config.toml
activation = "swiglu"
norm_place = "pre"
norm_eps = 1e-05
init = "uniform"
optimizer = "muon_hyperball"
beta1 = 0.95
grad_clip = 2.0
warmup_steps = 200
MLP neurons of a small language model. Each row is named by its layer, matrix (gate and up: input weights) and neuron, and shows model dimensions 0-127. Each number is 200 + 20 x the weight over its row's rms, rounded and kept within 0 to 999. A neuron's up and down rows have the sign that makes its largest values positive.
Before each neuron's rows, "fires on" lists the tokens most often at its 100 highest values on Wikipedia text that the model never trained on.

fires on: " |", ":", " of"
L2.gate635,186,182,189,166,240,183,167,208,203,201,228,163,227,200,193,213,189,242,226,203,199,214,193,198,218,204,231,200,220,180,199,231,214,200,172,188,210,213,203,198,209,187,189,165,193,204,212,132,192,224,186,195,198,221,199,176,189,241,187,177,219,205,199,238,161,219,225,214,179,214,237,173,235,183,181,178,221,176,197,220,200,209,226,213,189,210,216,198,185,182,188,196,180,176,190,198,187,206,182,170,212,200,186,192,191,190,223,208,219,178,208,200,213,167,215,179,206,198,187,199,169,150,204,204,206,228,198,207
L2.up635,227,190,193,213,216,277,216,229,208,206,217,189,182,199,196,235,171,264,177,237,197,210,212,203,216,200,208,187,185,166,177,212,201,223,162,195,171,207,174,164,207,199,212,200,202,190,219,230,215,193,218,195,200,221,170,176,181,203,220,205,240,218,212,243,210,207,194,218,206,205,212,186,225,203,210,210,211,221,173,206,209,221,210,191,178,214,200,218,214,201,186,254,200,138,202,206,226,179,168,229,201,196,194,168,195,211,162,217,222,178,197,191,179,192,200,198,212,228,195,192,207,194,202,197,212,191,194,197

fires on: " |", ":", ";"
L3.gate611,209,222,174,181,165,241,189,209,174,228,192,199,212,191,219,207,220,186,219,203,203,198,201,194,235,220,164,202,190,186,190,185,177,183,215,206,175,208,195,165,222,201,192,179,216,179,181,231,204,175,207,178,192,209,185,174,215,219,198,217,223,209,205,203,218,227,221,165,215,205,173,231,208,181,174,131,162,196,219,207,242,194,212,208,176,215,198,207,214,176,163,153,184,193,211,208,221,208,219,198,182,199,211,202,196,175,211,194,180,216,172,177,171,178,196,173,212,204,194,204,190,201,187,206,200,184,204,239
L3.up611,220,181,164,199,182,221,212,199,198,212,231,214,226,194,203,189,177,177,197,223,201,212,214,205,232,190,203,159,224,184,234,235,209,192,189,209,198,213,171,160,211,201,202,212,166,225,209,208,226,191,192,206,190,194,246,166,202,207,203,193,182,211,213,206,200,181,218,176,175,187,208,201,199,177,165,176,171,224,230,185,230,207,184,197,241,180,168,203,171,186,204,240,242,175,195,181,164,203,191,202,192,222,226,219,207,212,187,201,253,201,192,149,212,201,178,206,194,172,217,203,171,186,199,198,231,172,201,227

fires on: ":", "′", ".", "):"
L4.gate551,206,193,189,145,172,228,193,189,168,225,202,197,214,195,192,183,189,207,172,188,216,208,192,186,221,197,217,182,219,191,189,155,214,218,205,242,255,180,193,192,209,173,181,231,205,161,218,189,171,221,186,191,190,223,190,170,210,214,226,188,239,215,232,211,163,193,203,236,199,228,182,194,199,218,224,212,219,176,212,182,230,168,209,193,182,181,213,228,209,202,215,175,173,198,198,218,197,208,185,170,218,184,188,219,219,207,195,219,207,211,209,197,200,209,221,165,215,249,187,224,185,197,220,197,186,193,193,246
L4.up551,228,191,200,143,135,216,182,225,213,252,221,196,201,211,202,167,190,205,196,205,187,174,198,202,203,211,205,172,196,213,183,213,229,172,181,220,189,174,217,176,219,182,185,203,224,141,206,163,211,187,219,212,179,197,192,150,218,188,181,204,205,190,211,214,168,199,204,227,196,186,211,228,201,185,191,236,207,187,229,180,194,201,162,212,181,197,152,221,196,201,190,205,177,185,183,198,179,189,228,187,183,216,181,191,208,230,190,231,218,193,190,198,208,200,182,200,224,227,197,190,176,198,198,202,193,171,195,237

fires on: "S", "s", "ers"
L4.gate338,214,213,228,188,194,213,192,226,219,185,191,165,192,250,218,217,205,207,192,185,177,226,181,214,196,209,216,170,197,228,205,187,206,216,188,187,194,181,220,143,207,218,183,198,224,207,219,203,195,207,211,174,212,189,203,222,210,169,222,211,178,225,166,190,170,209,189,153,209,191,166,199,189,214,205,202,203,213,185,221,211,154,192,200,197,204,210,219,184,237,218,177,230,220,188,172,221,193,184,213,196,220,190,213,209,176,244,173,209,199,242,210,224,210,189,179,202,259,184,198,174,205,172,205,193,198,167,222
L4.up338,179,259,202,226,202,207,153,193,222,208,210,203,218,199,175,230,197,178,190,214,221,224,202,209,225,179,215,203,214,176,200,221,186,190,181,218,178,246,216,194,208,208,224,242,192,185,185,208,202,199,169,223,167,243,197,189,185,205,242,190,198,201,199,202,188,239,196,216,205,199,192,191,207,177,207,189,195,209,209,186,193,190,193,217,172,223,196,200,212,203,194,179,205,225,206,152,222,218,197,213,199,179,204,205,205,198,201,203,227,201,212,159,202,179,181,188,197,157,202,164,210,164,196,209,179,173,186,163

fires on: " the", " bel", "ur", " |"
L5.gate335,193,249,187,190,211,244,230,174,212,168,176,235,187,230,206,209,230,198,251,222,173,222,198,182,194,176,205,206,242,229,201,215,210,208,198,233,177,222,185,183,237,160,195,183,198,214,198,220,205,217,189,209,178,192,219,195,173,202,200,238,183,190,193,172,195,215,197,176,178,182,197,188,234,218,189,193,185,184,170,195,233,200,198,218,200,185,235,169,168,205,225,198,194,159,178,182,197,229,218,201,186,231,222,212,191,232,211,188,216,218,209,182,200,240,200,223,193,211,223,210,227,216,203,199,191,206,184,192
L5.up335,220,193,183,192,214,174,218,200,253,193,178,211,202,183,198,221,210,177,189,239,222,194,211,189,230,181,171,170,215,189,191,208,218,224,178,229,174,236,194,229,220,219,211,175,225,233,184,184,203,186,229,194,191,202,224,180,186,193,196,216,214,207,217,189,202,211,237,224,196,186,223,164,187,165,181,216,178,176,197,172,211,199,229,197,197,191,200,171,190,201,197,187,156,192,180,222,216,236,172,191,208,163,151,222,162,206,185,207,197,224,209,239,185,192,206,229,204,170,208,208,212,245,192,190,202,205,201,190

fires on: " =", " the", "(", ",", " in", " |"
L5.gate452,183,215,208,204,199,197,229,207,207,176,204,233,192,186,224,197,202,224,225,183,182,182,181,187,214,207,161,180,212,180,189,207,198,226,225,217,177,215,228,205,186,243,214,185,208,194,167,211,210,252,206,196,193,228,245,214,190,205,181,192,204,219,235,184,177,244,207,149,187,204,225,195,212,192,187,188,184,210,188,213,197,202,181,196,219,196,197,183,211,200,215,211,176,203,196,198,195,190,235,202,207,210,216,217,187,228,179,233,181,208,228,205,177,205,236,189,174,167,208,256,212,162,206,229,217,184,187,184
L5.up452,158,185,219,211,166,205,215,188,209,207,214,210,216,217,183,205,193,189,255,179,185,172,166,188,216,218,167,239,242,205,206,195,198,180,238,205,183,203,186,208,199,183,227,198,190,174,184,214,197,177,232,209,224,191,214,209,186,187,188,202,225,187,234,204,178,170,208,186,214,214,225,193,190,166,150,209,174,150,221,214,201,205,218,202,222,190,206,146,188,172,219,205,201,218,189,220,218,187,206,189,183,205,195,203,209,184,191,198,212,195,209,206,190,215,219,216,171,200,177,180,220,237,195,197,232,192,228,193

fires on: "ac", "c", " An", " ac", "ad"
L4.gate353,223,195,199,199,168,189,221,187,217,233,215,213,219,209,159,210,207,182,210,201,187,176,222,227,205,203,221,194,200,176,192,197,173,197,186,246,209,232,181,179,172,202,196,184,215,191,199,179,228,212,198,238,194,219,190,207,194,166,213,233,219,214,204,210,178,181,206,185,237,204,177,217,226,189,178,151,209,195,198,172,190,196,234,221,198,207,203,202,220,262,186,222,224,187,164,213,217,204,196,205,230,200,219,188,229,234,179,209,196,190,186,221,222,224,200,205,171,181,206,202,206,221,260,201,231,201,166,223
L4.up353,186,194,175,195,228,178,225,234,242,213,189,226,177,209,177,200,176,172,172,202,218,173,209,203,226,199,186,174,197,201,180,211,149,202,182,229,174,222,204,205,190,176,235,216,220,175,185,200,186,182,204,202,203,216,211,194,198,202,170,231,208,205,178,142,222,212,210,203,240,227,197,198,202,193,233,209,218,201,194,186,161,204,178,211,159,214,213,211,220,197,189,209,207,201,197,187,183,203,239,217,180,185,197,240,213,206,178,209,194,198,219,202,187,198,220,178,179,236,203,239,196,217,165,169,182,177,186,186

fires on: "ac", "ad", " is", "v", " of"
L4.gate389,211,234,198,216,215,212,205,246,207,189,216,224,211,183,211,173,210,183,169,192,196,196,187,194,216,227,193,220,219,164,224,190,172,220,230,198,215,197,190,193,231,189,191,208,177,160,187,207,226,200,198,223,187,200,194,201,218,216,203,193,198,212,213,180,169,193,186,137,207,203,231,226,235,222,189,179,191,207,186,177,184,214,202,210,217,186,231,226,213,252,182,210,212,160,181,193,217,204,176,225,189,219,234,247,231,217,200,193,163,193,202,191,210,231,228,229,212,199,202,228,159,202,187,190,215,222,207,206
L4.up389,195,192,191,243,181,181,217,201,207,206,213,223,179,217,222,203,190,188,211,197,215,198,200,187,181,225,195,186,207,161,209,214,186,205,204,202,202,225,175,193,203,202,226,217,161,185,174,219,201,193,192,223,192,163,237,186,196,197,230,161,227,183,168,134,182,195,188,207,217,198,184,159,157,165,221,175,198,208,210,163,168,202,206,216,195,208,223,211,197,222,180,181,190,174,207,216,180,231,202,214,167,174,189,207,217,220,209,212,196,188,188,181,233,199,190,224,206,227,204,186,146,183,187,203,216,186,203,219

fires on: "art", " feat", "t", " ret", "ed", ":"
L3.gate246,179,210,216,235,185,193,170,200,162,193,192,207,239,207,211,209,204,218,205,216,231,216,188,204,201,178,236,203,212,219,188,207,162,188,230,228,209,227,182,190,203,184,191,195,214,188,191,203,206,191,234,205,212,226,212,189,202,223,179,192,216,211,166,173,248,211,205,187,189,184,217,190,210,201,193,148,206,200,223,252,228,180,188,179,218,228,190,220,200,197,169,212,188,195,195,188,202,171,199,215,218,198,233,174,208,183,227,190,196,180,188,166,190,202,209,170,211,200,194,185,175,182,221,206,215,199,242,209
L3.up246,167,202,191,184,203,170,213,181,196,193,175,152,181,197,227,193,177,221,183,234,227,193,184,189,178,206,231,206,216,197,192,190,204,197,224,216,183,191,218,207,198,169,208,251,225,243,198,206,198,199,185,214,207,189,201,178,183,200,224,202,181,238,234,199,211,194,228,215,199,205,186,190,188,209,158,218,196,187,195,205,165,209,201,229,174,214,205,194,193,218,230,198,235,200,223,224,173,201,183,186,221,209,207,204,188,222,198,193,202,168,204,185,230,202,174,217,174,213,234,194,196,200,185,180,204,251,224,168

fires on: ":", "\n\n", ";"
L4.gate25,176,209,218,192,204,221,185,173,197,226,217,216,180,222,215,195,183,171,164,167,189,215,221,230,223,185,195,193,211,161,163,227,224,197,189,205,220,225,210,210,195,191,212,231,205,197,176,212,196,167,178,227,173,227,195,193,207,212,195,169,209,204,207,218,214,229,200,198,225,194,192,218,187,201,190,194,207,252,209,222,214,215,180,211,184,179,216,189,178,215,165,181,223,174,196,201,186,260,166,187,198,194,164,215,202,197,222,177,206,204,203,218,188,202,171,158,225,190,162,222,172,209,196,167,201,185,187,180
L4.up25,189,250,208,190,174,221,152,224,177,242,225,177,200,178,228,197,162,185,175,173,201,209,173,231,214,208,229,153,199,213,177,232,187,155,206,194,189,216,198,213,200,188,218,198,212,205,194,214,167,203,207,243,170,195,234,184,228,205,197,215,188,221,207,199,199,212,177,194,197,178,191,185,192,208,194,219,221,210,190,202,191,211,200,195,181,202,186,190,196,195,181,207,229,165,199,202,180,200,191,204,189,203,182,206,189,189,238,184,228,200,198,196,202,229,181,191,201,194,162,194,176,198,170,187,161,221,181,175

fires on: " by", "y", "ars", "s", "ations", "ot"
L2.gate137,202,195,201,210,156,162,222,216,229,195,188,190,199,197,207,207,186,200,224,200,193,246,188,203,170,194,160,156,191,143,211,194,178,202,200,171,212,202,228,173,204,209,188,203,158,199,220,216,205,198,204,176,212,206,218,193,191,191,199,209,161,226,164,215,165,184,200,228,180,200,209,187,199,194,195,235,183,189,231,205,175,178,221,164,223,173,180,233,176,202,213,193,201,219,202,227,190,195,205,217,220,234,201,181,242,175,209,185,175,218,221,203,204,190,206,160,205,203,190,200,191,227,212,203,221,177,212,229
L2.up137,198,204,172,224,212,231,228,191,190,168,200,224,214,202,195,181,191,206,191,225,215,233,193,202,220,217,179,163,214,214,201,260,215,202,198,205,164,228,201,195,193,238,207,248,204,213,163,220,197,256,183,222,172,194,181,208,208,202,188,213,181,199,197,217,210,176,183,229,198,206,223,209,196,198,196,202,191,176,234,200,176,201,203,199,241,223,197,225,209,193,192,180,218,199,201,216,225,237,186,195,202,187,212,191,208,219,202,195,218,199,196,190,235,215,174,149,213,205,189,228,221,174,213,211,185,198,179,209

fires on: ":"
L2.gate315,212,205,189,177,182,174,211,201,203,199,217,203,203,172,225,147,154,194,190,196,199,235,214,180,207,225,212,226,227,218,198,226,157,230,200,199,200,217,197,186,215,188,195,225,230,214,161,217,202,202,183,216,180,217,217,205,178,214,164,208,233,240,197,219,192,169,203,218,208,195,194,184,177,214,196,176,205,205,224,223,185,179,197,212,199,174,207,205,197,196,214,184,202,156,181,185,223,210,191,204,191,179,193,187,217,207,204,187,223,195,215,173,183,180,206,167,231,196,157,257,167,180,220,153,167,202,202,198
L2.up315,228,224,191,195,195,183,189,193,221,217,221,216,219,202,242,217,170,215,205,237,194,182,197,240,218,203,183,174,202,188,191,197,205,204,192,213,192,206,209,200,222,191,216,223,220,179,198,259,217,195,223,211,152,207,175,193,201,197,212,205,229,223,188,216,197,219,199,181,191,207,192,215,190,199,137,208,201,209,191,191,199,238,224,215,191,188,210,205,183,204,217,205,234,162,194,207,164,240,214,195,191,210,212,213,176,214,189,194,211,203,209,160,200,219,204,190,180,210,204,230,170,198,159,188,175,218,241,236